config.toml
d_mlp = 896
norm_place = "pre"
positions = "rope"
rope_base = 10000.0
rope_fraction = 1.0
attn_scale = 0.125
z_loss = 1e-05
steps = 8021
dataset = "wikipedia_en"
MLP neurons of a small language model. Each row is named by its layer, matrix (gate and up: input weights) and neuron, and shows model dimensions 96-191. Each number is 128 + 32 x the weight over its row's rms, rounded and kept within 0 to 255. Numbers have three digits each. A neuron's up and down rows have the sign that makes its largest values positive.
After each neuron's rows, "fires on" lists the tokens most often at its 100 highest values on Wikipedia text that the model never trained on.

L6.gate561:110147196123114171182151164146177066149122155152152068132119138084078170123124117142112107068133165124066118119126160139146151166099165146123160120144117203099122148111152077171119147101101135090084105158190158104099120135122164124071054090137205176168142123123145092180091085059156104096
L6.up561:110176143162050143115187112140170143142125216139136115111136106160146172143168101100174095073143155030122177061160110119114132133112149105104124065114138148132122100169114142124094076092113124094106097193174137112051153151110141105100145098103151113120146133117119099166181067081108119119
fires on: "ec", ".", " /", "d", "="

L4.gate76:137097110121164174129132135148130098124125109123175159089142094106162144139102136135105140176090150124191140142170126077127121183165093094068129126094132117094114099114138153133151192094098159125082166187148162165159138137125095179128117168138127177180167147165170079107192156049134118165
L4.up76:190160085177218149117147103117154135094144065163110109143068107124081136181143117087132150157156127202148217106183111153188136137112139097128144138142158167118098105115109101124124152158148154102086151104138082122132163068133109164124091093130133107101168131161154093170136196080158093122
fires on: "==", " ==", "==="

L4.gate794:121160121077184119175112180184084131202077054149120109137145137119138167081178174121147130121062129148220159160109152097138123152190136139103151170106161128100155165072166104132118090103139137121168158133156136094134097145082172185163137118157102119196154125110147066078132152178147114100
L4.up794:165091165124153169192105089198183156144148101129107124122103123077110150134108134088164125151115124137122152174146097089161149167113100114130132120123158189115078132133122194109079177148158154110139170122094137146167107100163125157071115143146142101133154193145169115124133187202096079102
fires on: "===", "==", " ==", "=", " ===", " a"

L4.gate747:100170174103107222093089163120130165099180200114180171121132126136161106080147163126096134127151154064159146089136113114128082143123179059115148079103102161114119128129106124093119244065108165162095148158117151162124124142095149136067122175166129143112139185124132106101176147088146084157
L4.up747:167147144120111175115093138092110139065111142162166092133059063132111133113114187134095134087142142122159071125157130108203123096138097086100134132178091079140066171166103110145118133127056135123142197113135102181142138148118162153099148135137159093169102086100128137160135048129130175114
fires on: "–", " '", "ters", "areer", "ing", "s"

L6.gate425:120141159103141084139093155200106110149090082160144126137159078086100096131142137108150123077093086126123193141120155103142101082179091112081064166111191173107122091118166206136153172115146103071135127073081121053127135124085147156092148150162105153084135091152184140142142157130151198074
L6.up425:116088139062118199124104111112217122073102126164112111165082078110125154101140153147150094104142183139122141167139169135092156073093068121090127129118148146125139126160147099175146178161110113127106132152099195102146053144125154101102099153083110137129121097137111156162152136179134102098
fires on: ",", "."

L6.gate244:158127147094142130117102122139107151124117182126143074109150161120082150168123110168104088145108073115101157111134130100100150141096082117145158064143163144107140121157118097179147080152043131166077154175190114100147149152117121113162163154198167145085128091171087133126125125174093054092
L6.up244:124172132136176152126146161098113158114155130120114169199124088134138220156159080137111150169161129107117104161143155109119138157136106135154127074153141122063141167158132105175145121132092152112086174174141166106168162103117125127113127131183157124070113124159056121163118142113092105139
fires on: "m", "er", "r", ";", "ar", "P"

L4.gate189:155138139115134102079152143110122137132181196152161161126149207197138094152161118115053130135149135121118172121140109079065099213168153174110119184085130121118125103110084143121154177175109165173087146157128125128083109088098121092109121150121119145132137120089106136112116111154087106112
L4.up189:116113159183141100114122164137160149144101143146097173152120078194134131154105085118130132090157166099104138143201083109113121119076156115093144113078103093102130104167119135146171145112098144173067146107083211122123106141157168122088134144098102130061165169097109093156163148159117120167
fires on: ";", " |", " and"

L6.gate333:159145174105171164147070122161173121172153099164218117123106110083113150149125150134108127092133149087109119178107177056153173091098066160157156142131149167107140108124051120113144079113086120068124200116112133127056098156154149163075098122130140088114141130089093114141153181186119173117
L6.up333:135103127146203162107084160190135091073164135153145114148157130087198119159164090111153132146144148069081156129148161092154153111045111085172103112193138134088179119143079081118117164147087098102108163102134132150101128172116149161172131157118145151063120141096137144167109161169121110114
fires on: " |", "em", " ab", " rem", " dem"

L6.gate482:146082136156178103131147125164080150127130086109141124177100113139109141176077108105083148141124124139170128146152137128127197151131102122136170105139149138181151100077133134184149091116135022107180176114124152123114088157094202136193109100135074129111073182148056154104123089180086113105
L6.up482:093056152164122133078182154151108153154124122106085094131115114092115172221149099144169190154113136130169127129161154127124114107170098101134091161187166151114144119135120129155109132140191159136162169130110102130128152119135157131081126079185099067143108077096119100086120088154150097063
fires on: " =", "===", "\n", "==", " ===", "===="

L4.gate29:092206084083159014143100117101144109128182132086177050143117158169109174175085145165132126137130097116205063165138144141148130139110125178175142113116092142139119090111092141108134114156140130121172128158140119172112157079122158103161118120170127145149148120171078116072134117169175101124
L4.up29:142128140099065125080106127157129136139114177126136121114128052098068132112119147126154085150139096165106052099138148127120129153120048173131123149093134132164136169112140146112095124113104175128113119094171128189110122094118098120070140115097122145154145165126159096175141078092164106166
fires on: "pl", " also", " pl", "wards", " Pl", " term"

L4.gate453:142146112200125176133144088115135165115108161130161119145131165119108138132069110118104083163200109168106153115079087143182143104169186172194141106124119176129104169144118113092122186143130163165150119133159081211072184163143127113138138181122077126131164104164193205105113119137104126136
L4.up453:146123054124156083171122127106057159115137041134115157118116123168096068117064094134145096089146119148142134081144128102163130132113089150151070124092074124166095146165117121111113117162064074134121137132048112170124127168100091156156160192090150109141099121113156149148103107113138095099
fires on: " pl", " Med", " Go", " Pl", " sc", ":"

L6.gate500:180096136079109140113146187101076118120089126164128096055195129093117146105099065118128153108117149137069118161037141089184105160124134177164128136140142172120166109114096116128188151136092128115152163150161160102059129141078179181089160093139102120096165099154139112123138131098116149152
L6.up500:149132178161125139119100206122144159116127086170137152116125149114119132107093073116139128129131154150104152147128104105105146094066077126131145115097144124122113122161120161154173119140120125097153167127196139093086153161110145104034155095083141085104067088116158117150209192132129145146
fires on: " |", "um", "el"

L6.gate794:083170148148140142115138108107170145115119106126125115123115178131089118141096138173155136047204137137104073132200165103163124160100130136123108121130200077130129119080128111187139129103173161145143091135074132139133110136137064108058105093058132186152159155143086098087134084139196179162
L6.up794:151183159135133090130118113093137133143102150140113179144134113132152134201088152132146176072074145145138125093135083113152158156086103153089139140121142160143133096137100152146127128092133126113126123156196139163104095115139143152155130129163149088053079141144105152140167121169110072079
fires on: "or", "ular", "h", "our", "ou"

L6.gate59:150118188180165117129065123189116112160090091100136218125084136122187117139121087127107118141118116129165198160133126160080115144080098114112208108129135169103126096154137139153137113137135056084181176067089167063150121169143169168102082120179082136135163118090161153162137136136129163172
L6.up59:109090161102092168105081161091197135139144086178102139157094048116172175150074140148108066081099129085134095141211133135121146110092192135093129087109147102162169072160163098131117103115121168132154113076119147166144065097105095174086148071129190115116115132172133075069141175134170129151
fires on: "==", "===", ","

L6.gate139:113165183155127187116163081195135042114134199109136080177111071122117130106099122119146151081106129134162162144112115101159162128138122097146135123103162078088152110121153142145127167123211142108118172156182155147104087177146127166137083128125100133097147084130131144101114142062000121108
L6.up139:126176134189076143138113095161141099184044120164145127103109161160120133156126141084186134141068145086145086137061050073134107142074150139087143096101130127102137070140146124227135153123202100115164163136126156140091094159137085158098155106166122116069106111064110137156118149108083111142
fires on: "\n"

L4.gate491:163064155103135154101161109119126209124098110153130133127085121163107110155065166175080177134127128149179165159163142132129134122134107076170115149157131117169090141175121174189126141111116156084120136144140172102119120127128170141191149078122123164116183087206127160120112143145172121151
L4.up491:053190156106122146109122120157166101093151139077085099117133096097143145173082119135180171147122156153173138095130141169154113105107153147189160123100142150170144107114146117155134123132135127135123164061121125122067153134135114182110149109116105097205114217151129104098067129168132169199
fires on: "==", "ins", "===", " |"

L4.gate388:080133195057116170217146126108182203124131153121154127078044156136136124092164090169118141161174126115107110194142130140108123119091150151133108145154187123128104126143155156186124088140103059135163180121155163108154167075126089102097141115087142163145127139158119141148141058111074139138
L4.up388:111130101141114100173088154099082096065095071148112157106084145167187155160127122138146145160114146126185129138174146129120125129155139149175121157123161160166140130117174127128170109116093008150202169091123103081148092117159171160141142080104142109124141159139084142104130099194129180117
fires on: " /", "}", " -"

L6.gate499:175137118137160148134133051108173125075113152175111083161074121112098165152087081167085173080107107135133082096180112118114208105150091155124119096143104121106157165072133117086083132090141065096138146147155130065136123133071101146135087150112167131181158152170117108177130101126153141069
L6.up499:160091104126153075126108136120127118184129093135151135087188126107190014104156125073136154160121131154148181109129115117144091103112135089126087125125133145169131144110076134169108187124105169092073114098126089154094142169149141167115193154138140165169124098121163029102101144072182144058
fires on: " e", " Sk", "ll", " pl", " f", "ially"

L6.gate61:131114125147123121102088143122144114120166090104140169180185140128104171147066130125118134137151122120148114161101096154132183196108108120130156134137097171123146105134125137109105156104052114069118152171142137158112136164193217123112123084136124140087195120069120067104118081125121129118
L6.up61:100139114094065175095160137145158165126156185136121115155190071135165104114132171115117147117113140155027095106175129083151111153118161129089127090091123097097145115145099133092120170177120082173209119126166128174182131132082084155109128087098132118142191155166067144147176084129148160146
fires on: "g", "y", "at", "ay", "ul", "id"

L6.gate165:133149173155110176132116125157147108120105164142147141146127136154095187146130144112161132164151084084154098145069135063092123157176065079134130145175141149130136144065139150103162131119130082174128153132148167148165138110134128145174118118144100077144093092101141149155183146155128149071
L6.up165:156115194049100163120096082172198150108160132092054118183178101123169132155155134133130124106138146191154132130113168186174115127104145122121124084155107101103150155185184111187120089104150113082141111116077120070153108090174098166133160109112133121102105097127134124101138153119160153086
fires on: "j", "es", "ab", "om", "sp"

L6.gate388:176100138098094121142119116090139102129100130134146154125100108114143151121055087167133135118120134062100180227147073073093101109095113147097108150114133115141091154096174110140137131108188152129139125145125160107157145107102106113122052085165088112110190119165109092118115090074074123151
L6.up388:097108083175101139132142172174104140132091139107097136098144081131113168135123106102175208099112081140124082158116129128109119093149123167129144161082146080115130099193141165110170131129163127080115185105107143115044138102076143098142122141157038148076086129108157092122145134185108157096
fires on: "al", "\n", ".", "a"

L6.gate737:126120174141083159167174121053166062134149168127136134171074135110103150118165092155068102111102121135179123168123149134157118206136174128105133144167110151127120134123103066103103087110160097116156081131130131170149131102160149065169150118160123139125138126166104134136124079147139137162
L6.up737:092095139130116144158129125126154085115109114124090184132140102153088095122112072165109127081147139102124152131087171096089161096118099176097143136139147188131147138124160135161104115147144114151071098111116115162053163153163160097134171142166127126146161105116083109173148129110118164175
fires on: "ap", "et", "im", "em", "om", "ay"

L4.gate414:174055140036145119163197077110170110100126136150177116136127137120126212128133142184105160111164171122081168162210174120127140130096178160116117102120090147106113139069126121135127108098169093127102136124155173095152120159162098131124116124142130133139091114155073104172102127177114126174
L4.up414:104112088069208130081151113139126130143134134117052102107149126140176124151173054100178179150133141168122118119109195149145120083135113146161150182101140097142116124167131150161114104173169113118119136073162067114157100117119125157149174130119149199116144101125168159097145124181143148124
fires on: "-", " =", " |", "\n", " of"

L4.gate889:139163096133086061114146115137139158219143186152125084129112133197099205115165143124116141137113095151173131125148068139094135098174126150139089135138107159081124104092130134102138057190139129099156127059128162110077150100102140143126108158162111160171157071098051155120116089098114123100
L4.up889:139132113126149077124144178132106084157114142129084124163144065179162127086173127189166131155156143136130140129177114096158155101154103129209098161123123109118093129072099140125140107165103111145159091152155122133137124138179102107055140099103181071139163193097063145229146119165128092160
fires on: ";", " it", " st", " in", "S"

L6.gate337:159103133107110140133112100126123119151127154132144166124118125107107107172070124149141099097155160020159100171105157129102134134101141117125048107101152114099154092110094110161140112115141129149197112099098194160098153101131108103133144072144094165143103118149130122120159136121124137091
L6.up337:096112161104169186161124150081151119216138200093086120118120135127147154137093142141131083130137184093107178115155118155107109220104094126158167084148137195087089121133141129195141069157095129121189151194147157103137184099123143132139116087129101106133148128157143105109118066133074144206
fires on: ";", " with", ");", "en", ",", ":"

L6.gate738:080045182108126129092137105077126097082221133083106135136137088147166207158109166094115111109094115161136176167135124132147187166151123121175189115098105158101110100138141131135117133153158161109133137134135174110195113115134110110113141127196119118157207119119084066089117078103120125133
L6.up738:094118108156114097090114078122128106089154129119137133161167072128184158178115154128133081129102112126168108092089131129098177170136115145176129194081144110120156117127125107165138081165143151142083140147138182133160179116105151178091171128109132133146096130065072139037165127155146182069
fires on: " do", ")", "id", "ow", " repl", "ay"

L4.gate251:085127145096119162113147048177149109150174114140152075051129094112100137219132091141136159139067156163177139183130092100136072151168156154139156110094176154121133177145105163167193148113106195085100214078147122130138145151101057130116150159073132173118159106116186152151102055116170129143
L4.up251:115156151136154076106114131103094150164119097199130127108133109153111023142180128103117118156131087145147141145127087107119190135130033176117100145119112151108119164115121149162136115120130167113142114130085151162179147164126159115149122153122131123131117139126163126157198163101141150111
fires on: " ==", "\n", "=", "}", "2", " of"

L6.gate360:103100116112073117169157113127223138140224142150117179086123113101119107096101181128094129140134112124114131112104074094118101126089149131116177114131125092141132139109169107147097132101157091196144124064173145163136162155058111100178127123151117178136099135156089196167142160120109162122
L6.up360:132144101178134134156141110107142137202155163080141100105129156150140107118192147127150160127138111146232172142103110088157135083136141159119153221099137167139109111122112055151129105198131145169174114179166109119145153128132099089139027171181078086165095177140137081101148103124142197152
fires on: "ic", ":", "\n", "c", " with", "it"

L6.gate366:148131181088118088075169108142108195174128109088084131087137112166087073100096133149135110148127101125135155139131143120153119114117075148073131100155174149178142138192135216122111116181089120132132109149109097131096200145150159154116154099181149170129130121101072129142094165122150153126
L6.up366:150122145189148143168125147116139105153133065120130050068145166132169126171146217069107115119169137097178164124098137142122121065114096095139113096096150160136155132126157123154115140128159145101158140128094086150141136150127179149144142133087177125172103146090178074128127148097163143070
fires on: " 4", " 5", " 10", " 3", " 6", " 30"

L4.gate559:133099123135148139120159070191194115153222133166122163115133052122108111115099129116112092192140150100124179150187142110122127133122095180178129106096106149102131117102096198081122080136142150151130115168142155070164154166114186122137120117133162146164155153079136122129100116171108079155
L4.up559:090079096107144173124144091168177125146123209186136091104156119110134168155189124097118125121154075127101070204188121112126151111103159100148111129079172203151133216157156089126178157137204130129085149085120101115153084082150169153131142105121116187115153146127138058156149150117189125148
fires on: "-", " comp", " dep", " |", "."

L4.gate405:186108076147058109111127131147125086127093122132108172155057116124123154133116123175112144079120127173137115176132187124137203140113144170098114102124130185074112117130152102081164097100101118147104171101143128147178116133143209145160104129153167071194174153204158126086058098130198091041
L4.up405:126152159141112121115128157127121122200161110127193125105133111088095174143090148174143139054156134086132107122163124134122119102147126138105087091160120131074140145165123083160126115131091163125079150115115152156133087102130171106152101117152150093166106169175124058083096076095195073189
fires on: "/", ":", " |", "eries", "ft", " ="

L4.gate562:102139139125199157129089124098168190114103151026118134073153112146128141073134078172136101120157157119170037141166133114087129125072144104143130115103071187156143141117046141177163189115141118168149109207140139149142108150104125127104130144157095149126163158143164126111112179172133128110
L4.up562:107084085096104122086079071101094153169138149147117139181165131133173171184143094143142074096103127144130152161127130078068109180075138121139103120072134187094114048118101129150213178158122085144103147134085206126136092122134136122157180092134176138107139156092185105121186140138169140093
fires on: " and", ",", ";", " –", " -", " &"

L6.gate731:175132118081145175147074098184100094137175102148177106125080120161127110180121116097143162135086112166127080100184115117164129197205121188150141141097150129062107131154080155162103164101126165102136136142140103088113078130090119135129135187133140168165110153125115134168086109081100163158
L6.up731:166115133132145129156091112155137103109142124143157058140119173129116107149158164139171082153123082148116051146159183089118066133129142113064156073091097087147145073125153138149149094138177133136161137120178159129141080176105122103110112104157075119112086155152186114095095079147107097137
fires on: "\n", " cont", "ation", " rel"

L6.gate495:070104112081096117086184124067197128149192198170106108148090069109117150172172138161090114129151170099124139171179132111137146131040198162217150117074111115098105166131137107149091123046078109142110113140143151123137095143156110099147116092152150136160121110137144079158094086124140127165
L6.up495:103070069075111189120147151139135079126126176155038139158143065105092046104090165115100126079163182090117144111196169125148125094091140099121122107138134115100138126087150106137088130073125108119139143135134129100128080186139141152210114065122128149138108073132131110088142104115158089167
fires on: ":", "-", "|", "ae", "ch"

L6.gate348:088146103189153134148116084143154157113086074086126138194115189145172144137142099086131163188175132092154110122094107130062116138115131159179177178142151147119099146082129123111138166151082103112164163217122163099106163180200066135118064135117124177140122075126153144047177118150109145106
L6.up348:108109102127210173187112068103190151120116099141175083134120154107189162080087216054109172155161129082132094104130079136102086155156172115184157150101159158092138118121126090158129101151138145201123109127089151104156125109143039159084122115104115187128138101154053167124138092112083124124
fires on: "al", "z", "a", " |", "as"

L6.gate844:181067120088113118140098167098136090109055135132125113111078145066153099111135154118115113112151167096127163113085131135117164145140075147081164167107146146103114148178094155114137123107077159082113153182143122112161079115135141155169142096105159127125128116136109137145157142157113130064
L6.up844:124089105171113148176098178080111151111137174162100094110066098090138091070093157140157135155106138087094144156086156129064117082158109156079139151097162152127074126148108143207127113151092156168143143076127181155173084130109123203111125127127127137223165142088170145104177110112162157115
fires on: "),", " the", ")", "f", "ers", ","

L6.gate102:175141157107162132119118108186147246110139157108184119092129104170150135146118129108061114131077128125159098083199115097114107102142074168125107097073151136086147099134112157130142090163180123127127137137149115101126150126102124116103107118134110149098138059087187102129150090084110124150
L6.up102:162143092168182107120107133152130210096156116069135135122096131127178124170111111078107080183129139117116139082142078095113112084116106139127121123065115106109170065123126138182192130154155146149087127173136110112143141117112151108132085170117118173069134078132173147133132155098158088120
fires on: " |", "\n ", "ous", "ogn"

L4.gate260:123108191118137158120095110138113118151032141234158159088116139033123106136096132116137072104135146068100150212082123110137123139121124146094106130138101145141154116181122136129129174123136174131138134160086125118141163113136116168111127185126116206072081145136190126156152103092067169077
L4.up260:174164174108115166113117116157139154193082189159131133110099115134103107120077104051094148126099080132162060099109135107129126132146041141110122130134157163179115087141125149137140160133200124139221085118102137118119118148078137183118133146102132124099109215150098106167095110147115159125
fires on: ",", "\n", "ine", "ical", "ed", " and"

L6.gate74:136115178158153138133172117109142106159157129145087167165144110104132159159094118180158108099148128107064081131151112161079146158191143101111129109134137129097154119120116156081190135152116138132128089170160148176079098120194063198110100159136159115079136096102151124231176117140141106132
L6.up74:059130103133100168122188134103156149138083127113100189117192159026098116129125088138158156125127100153063087068143130163119116183201135130093143171151205115184087122157099085101155174188131118146134132098152118150143145116108080147074114097133037117151095106103146084164112118063153104079
fires on: "ap", "am", "g", " of", "ar", "ing"

L6.gate682:057106154181127117206178135112124153094145142106091169152120103125074187118084135102131169122156092147160161106161117111111123171081123070120135124100105125117061168134088125110113116138189126190174143089160154150198117093155088181168066096133162082133118135176120154164127119159110135129
L6.up682:099162183169166078215183135132139107134156110121058103077128157133136156142086065083122186148140149126174119078042051122112080140135134121110132132128169162160088125154130152109148181148104143149148095104063147108134153107090104145146123155163078085188128115118180120135150092097073188160
fires on: "g", "ing", "en", "ve", "ling", "k"

L6.gate569:163088169156120114100120086110112166178126178144161173052130090095120120091142142149090113100073116148107117147196087104158175150123139085101177115132126108055108173090148180098127151097160061130190119126174143145155116089114176137107110130141123099164119172107109149123089144164147093171
L6.up569:089122096170107164071143168136173139145126119104080146154126095101141111134137143153134134033138126138155063116162179139147174110118128105118125143109117190164213093143162095119145133089102100159103073185151127152133166123111112117142198130122062156102166128154109113152147239110181089137
fires on: "-", "(", " 26", "9", ".", "["

L6.gate84:116142156109061127137108131123156061115166106192124088133114037160084097073133118158080165149068135110179157204148087046138158094194112177145159148173146128121151133114094116123073156160041106126131109099130156142110137178110080138155141143165116130175120152125116134096118098127066156133
L6.up84:117160154174129109126137173108147139126104058186109188157175136101097106134115164152106132106163144054152148128095150131170197122097108150138086109181110127135126164115145056077134168055102104102104125118108122125089141099137149157107172208099083096115067078126158145074157176137048127110
fires on: "ri", "he", "i", ":", ".", " can"

L4.gate696:111145074196154138101134129154110122108185144161170096113074152203090115159109077119103077134129141139130201176149109150114171118079208138214109129164135124109103130152155091175141186070101105141160116100128168173099123081111115045079105120085082161111087137155134108150157105191150151186
L4.up696:179103080118088102133176211089113108120151079184188166121115146140127140154137157169122115143139126118119139108154099103112167121155135146125118132207077089121167115130167111091125059098135084146175146102090139171134077108078109131197108154105078112198135085161147111099180129108173118095
fires on: "',", " /", "9", " by", "8", "7"

L6.gate167:150173119181170150136102083151167151100129115107128105091157111126182132146172192153074173112113126108128128122103200109123151120119026034079120135088122130101146125148115159102191112075143122110180127153146127108070129133152189138186141160129113136107103133119129152141137138176147168113
L6.up167:128152122117103115187122168217093145106099157089097123093082133117149174103111156107111149077117072128100143030171105132112132111112126075096150105138142137101092074160136178102155154098166128126165079117095151055132107105172132209153112135108091147102135118125107183103116135151131092111
fires on: "S", "s", "es", ":", "a", "ons"

L4.gate675:152090145147114181129167146120094100140157097149175140126117153083112124117132171085135136152096123172184175155111082119208141091196097126185162225095093160104133135149137167107110137118139149134134210072070161083158099152097078175112107139137144119144181094205116128112145156142127128087
L4.up675:101216166160090192131150114173105181130117172130145195120135183126114156120119139175123081145065103135147152081151098152151165051134095096122119130153089098099172116175111095130078101117135041161049149152134150118118190128137101107071112166091125143148125070174137138127079134150113094110
fires on: ".", "born", " App", "t", ":", " St"

L6.gate509:101142175065150202115077158184157114184124087136144150101150131084094126149184149118172156079135117170164163151113160097113145141146103111120126138072156171155151127127116101167143112075115057082114149122220171064148143132151152109063113146153083151075140159121116112146135137085122170123
L6.up509:127156113122161148127132189142142158088094084148105147118169093051119146167166163114139133151178125128184137158095165124182144125118109083151125149028130112129157156126151099125118130087097092116087186093151163021129136138096181077117170186107116155121102173092165185109136181043132143128
fires on: ".", " |", ",", ")."

L6.gate666:105136146098115138151084126162090197136081135157093209109159135109093136141092152081077130153117115121178112128104146112087092054149095063126130114080115144131180160084129143112184079064123076140133122130142124058109159150142144163166153137129081106100075181074161165122140140112171123122
L6.up666:151174100120107126133202161104074169169120159179147121168112196092075129181144148102161150109133070163147197143123092160114114129169177157150082146107103122122110086078149127115112170102124079175115094114145084126119159149093153124100120134156148128142092173127178161134180147073113105141
fires on: ".", " |", "er", " G", "ber"

L6.gate218:110142178165113099112157079116121153080167161153171186143067120143148125115150103135102162135113129100122169151161182137120132161155117134110129111124074133043181128098121109074140162129107135163131128155110197098136094129213156110137083108154093116119181115080154164111095122108084149108
L6.up218:150136134151102075119133099126127143101131122116147153138059165125137077125124130133094165195122147087066125165129138159167075086160154135125105102104123100080188152079071070115100113179156076184095149074115145047161083148123084157137111132184101125066166103057119087094096142121086113147
fires on: "id", "\n", "qu", ":"

L4.gate825:122083092169093074141183173112087166113152118159158157169095140153093091139104148113094146163153087100120197098105082079068076181129112151193157146123135132117121176129094178100094189150117121115120120096143148081136147093099141131153174100089101112167111137154119163188152112145125101123
L4.up825:081138112100164131119167214123160131125156093117127142115072127100158173099115117136086149130116187096104094118135154114154126104104160112116105100108082135119119214082157182112081161128141143103133123133146119161147108123083153147154178107115039129149112098130128128153155146133111105164
fires on: " pl", "A", "I", "3", "5", "4"

L4.gate765:187083201114134194146095086205143128076087160177135063115106129137078128072106109114071105091116081160055146165164122088148116107214115101147136112166135085131086078134130112135163125105106102142100157128107119159209120101155086207085071140109113136160135093139180133125112096160132164136
L4.up765:155094187160162128140080180134108111179142107146143096176164147068136034125099122088123067118151154157077153127142141089132124078147118146138096112180173077168164119147115166133104162086068168138133159111160071128158145097088135187168102126073118130136108153148181171130139100120170125112
fires on: "C", " 2", " C", "cc", "″"

L6.gate10:123092213081107200104094137130158116139195178111097148119081126162113144109140137161056146140139108154117139183141142136128151116160119059149128163191179096160141136114155169136118114145123123188154121131206095092126115119164127084174142122115163157108100172116117099107080082131186154182
L6.up10:099150134141188072115100093122172121094189127116138110128082072148119145197091074150149119110112112139125061115051150132139112192170152158120158134088138140112193115095133140114137112115152107191163106080153147155152154168120068076121137132182127103127130129180109128118199126108111121120
fires on: " well", "im", " the"

L4.gate174:124132122111188052116106180126141093117132087118153090125068116182171072095134097109135100118152169149161105098099090118113138141111075131207121135091167101170129096098147097115155079086172141099153068168108101100105193101165079094162084106125114129117151075126131111123120120101121075071
L4.up174:135075117122104091136101159135143129144079111161147111142141141068139098061087060146144155151126118121072129143125107144186077173130096173061158188174150158101105138163069120125144100196082175185107138102189157151111116176094136132061190208124141152100070142135163095135087176104119105138
fires on: " fl", " Fl", " of", "fl", " Pl", " pl"

L4.gate651:080119137082139170117075106053155168129131164088160100189105090110089128152140137180095129112161125097151138170141134102134121120156199134137152084146118143166130170099108138112151131090096091167187097095167201113144097126127166083120128132164046140170098130181132116138138086142175137121
L4.up651:148127103086142144156118140107162163124191113102163135092169101100203173130131108183124092164133107142095121146157217062097132186076100045119144112073121129105134208127115101214128145089139106169153134102133166106170115092105122107044171096048081109151120119118126112128153159168158183114
fires on: ":", " -", " –", "*", ";"

L4.gate533:131082138155140126091132116122095088073131106140182124174086158131088173102098127154149127102113149120121106167121193065080177124197121136162146094066104125105100102141109155133088188059118138115148135097133134099149097134151168071152086108166048100175185050096150131118092085143133086060
L4.up533:134099129100140192129102113041069129107124134139160141088133108091194143082154170111165128109187128129149124133158193108167137175199122094112076146115110096140121179098050153133124188095129124143087128139091147124121058120135148117179128099129061135156102080128157115054091081135171122158
fires on: ".", ":", " b", "–", "/"

L6.gate655:170135148064148135159074195118186157067091083104136124169090153157122115113097159159171086114096111177166113143061136077069120112134101137107146118157111081147163133118099127104138091080124127171102126183156090176152047097138174089106126188145113137123078095108086142121126115198139146110
L6.up655:146191185176143096143163129160119171136128135131084098126169176101137028108154136141141088136118100081144196108094087169119103131155109084127124134114128121146122153155104143164102133078124112124183109100105169155064094086115137159080165118144105052143162131065185102138169153045179157134
fires on: " as", " where", "re", " As", "f", ","

L6.gate532:158092151087137140165155149124102138186135155100121094139127183139182179131103089096119094185110129153125160155110071111116091177187130139140128114166159177098146064115130155110182098133103138125171185193135149148094103142065187089031123191138160097152161123182152128163106084160157162155
L6.up532:091127154092164148111180122127153133162148144117133116135122155116110081109149091090110147110144149146085114084124146117186111142164121094130180111146143031090100111169176103140112075129148169070135132068148126082106144101135160103156202089108192150118163181133087143157122149080096132200
fires on: " |", " acc", "art", "ess"

L6.gate303:137145161115184108159199089108138159080142088100126095128133126165134114037143106123094099148117100104096156137096158114178150125130104186162166064100145143104130148112096131114121096147121131109117215165098141089155107107160144074102101124162135136111117125134111125096063058151133128143
L6.up303:085114128089155128146108145122101140141075128067137137168089121126156185073119122138125169187136099086121149127160112099154137131091145133120175101146134125142166172134105102107126139165136114157119131127115079160129130136121116113143082103091138168062180106114111129086136093170128086188
fires on: " |", "-", "an", "\n ", "as", "ag"